From a checkpoint of a small transformer trained on Wikipedia: 109M parameters, biases on query, key and value.
MLP neurons of a small language model. Each row is named by its layer, matrix (down: output weights) and neuron, and shows model dimensions 352-543. Each number is 128 + 24 x the weight over its row's rms, rounded and kept within 0 to 255. Numbers have three digits each. A neuron's up and down rows have the sign that makes its largest values positive.
After each neuron's rows, "raises" lists the tokens whose logits its output raises most directly, leaving later layers aside.

L4.down2602:079116134106130127156114146126135130149138113144104133171087092141121138064125154140162141184146102118164125121122120092184107141159134060113097118088135187113121118162102145147080114107150067128138118156108163119177087130180160106127105115102133161098143105121115127104117140125165147102178178103087083122099159129128117143107076126153143154147109117125140102099124117116136106109119138117130158115113126132181135114114104135125120152135131143109116123129129144077092114089101122126143078152103117159129138144155116094115132119150153149134143121118120124116163158107106139149
raises: "ij", "ishi", "iki", "ky", "ich"

L4.down1393:117161161151129119138130111156130144075114135131139094165145132088123151131126137130139100104160132152084135139078128092073156126138161156101159156134143100136109167121172111140133131119168111089157089137188148131108031118148117132174143082086135115124129097093120133081116121148127144110097167152138125119149104113120163129148107134126105107124114118143143157146100173167113117140145119135111107177120135103116135132132149163154161148133143152117114086121102147121127077086136135101110129109162178167103162076124157133147132125122072082121113182120159132138083136145105106109
raises: " for", ",", ".", " (", " of"

L4.down2283:093099143110143090122131120108103110135119117078129140145163154110117135130114130106154125134096105179110096135105127112109113152128142095117164130113140145132168150136153095127114153138116127142124095111157132120135081150150111132138131139103153148131144111126139090117133118131088132143117160097119145114107165112132142137152086153131142082116118144135074139148160179142140095117151124149091109151099135110166158135165115113136130107099107112119114087110133151146121114132137097099107185088107196140083121084118106101146117104145113098085112109129179124162092107124117123115
raises: ".", ",", " as", " and", "}."

L4.down2194:112120119097089097162113126134136171118117129109138118119131123112137119135109107108149153166136159136136124083154125144150147159159113147125109109119080137151110147103148143102105170152149119147059131134123134119128216122119128135118132149107114118107094145135099077158149123113112147134130119144102117097135086150146136116127125151136167129109122163162081104110143095125124081119147108077146109112093160099144113143130133151169153138120107137139151135116146148124125163123132120118126152104151131162121145130152091114145137130135095116155114130128151117145145168140134114131
raises: " it", " them", " its", " every", " off"

L4.down1865:129148123110157143089139121110117141176125110168125156117117109114103135116117103082168122108164167156111106096105135124166092079124141138073137155146146130154138104085124142153129129105139122060146099109126137167185020153143103114138144102075136080125116157142089120115113134105088147120096156141113135131137093145101123115156070114122121092115162119126121106103151119123144120093165179150125131145127069111156152085113115123169129139163119142139139131108137160160136104149126154119116137143129132179139134161131101101134148142135129113119162126103097094118121114142080148142
raises: " are", " were", " They", " have", "hip"

L4.down83:109092159153127136136135111158123093089122162079094122102140151127107153100106129082110102148151112130160160134188169156101127131119125139102115135115123138162131123159151126139088103135163141130104145116131119097145118125070160146124118115123111106150118143127129124114148125159128110145153134088132139158117098126178123114128164109115114163186109127155141111133128104091112112138152174136139119098166074119119102171129136130099134106140100136162107154096125145136096111152130115154108148106163143124090139127122103129092149140108111129135080128072144124145121135112118154132
raises: " CEO", " digital", " 2014", " Global", " streaming"

L4.down966:124112143126120100108062110139127113130142093130122098123123125132157151105133112116085148115163144122166157109121118117134114123125141157138116145096114132114087154087113141132126119120109141127155107162154125155161056141117107099148110156128134142124096102119162111099117118114115086165151120093111142156135118122134118134141124131106132140133103137115096117143108102140132148112115151119153146133129146095168154157095133135137133132105131141128101134146143135138111144127147078133154134163108150135105128155149168128178126134128115155120149163154129133092125157099119141133
raises: " the", " a", " an", " some", " their"

L4.down1809:101106126073097095115136142100117143085141142131142111134090123124121110131136124116130111168151210131138117140117134146143174156173118136127118119106092146145111163143146146132148090156118109119077065123185155107147060133104117169118127125085141114153073120118078071127108108128147150115147144146098098128153095127122175105088112113142133158104121150142104122092094144153117109124159144106127125133122181123123181135105102155129164114107161115108178086169130128154098137105138150149096140106127124099105118128158109140162128119172095126152143156164138144126124130110124101135
raises: " him", " what", " their", " up", " his"

L4.down1823:159145147136100131166108126141157077107122084095091117170133139123110085135133147104075162145190131109127080148097115138142197102155127125144107117147131145135139080168139123187194149131132121146143117140133114151123071132110198141129123118157142164119091129110156128104165134148153112152140114130112098109135096146129084142115155126144120118143156092133118094143112143113084105150134107105137144144141165181109122144122152190123125126171109133148129112111162129097059131108130089160157130132077171133143083147112116129138136089156118139107143154139130136121143121116158133129
raises: "with", "Note", "from", " chorus", "season"

L4.down191:122146107097126137116074141095132125119133110133184099113172108137135119137115152129115128153090141160152110112090133147117145137127176114153141132150159129113088131107142143103163091152119132119126105110138097161104115119125142132118131142131098068112203116116123122149143162153156158127142164156159108129146147152112161152117124124139118112126096129129150191139144112120107046184118132162133160139105130100176142105150114128140133144142164111104124153092151106132137106131111140120125109111118113138129072097158142117103155142111060172162142129147141144158085106116172116131
raises: "ater", "ining", "ider", "urb", "ines"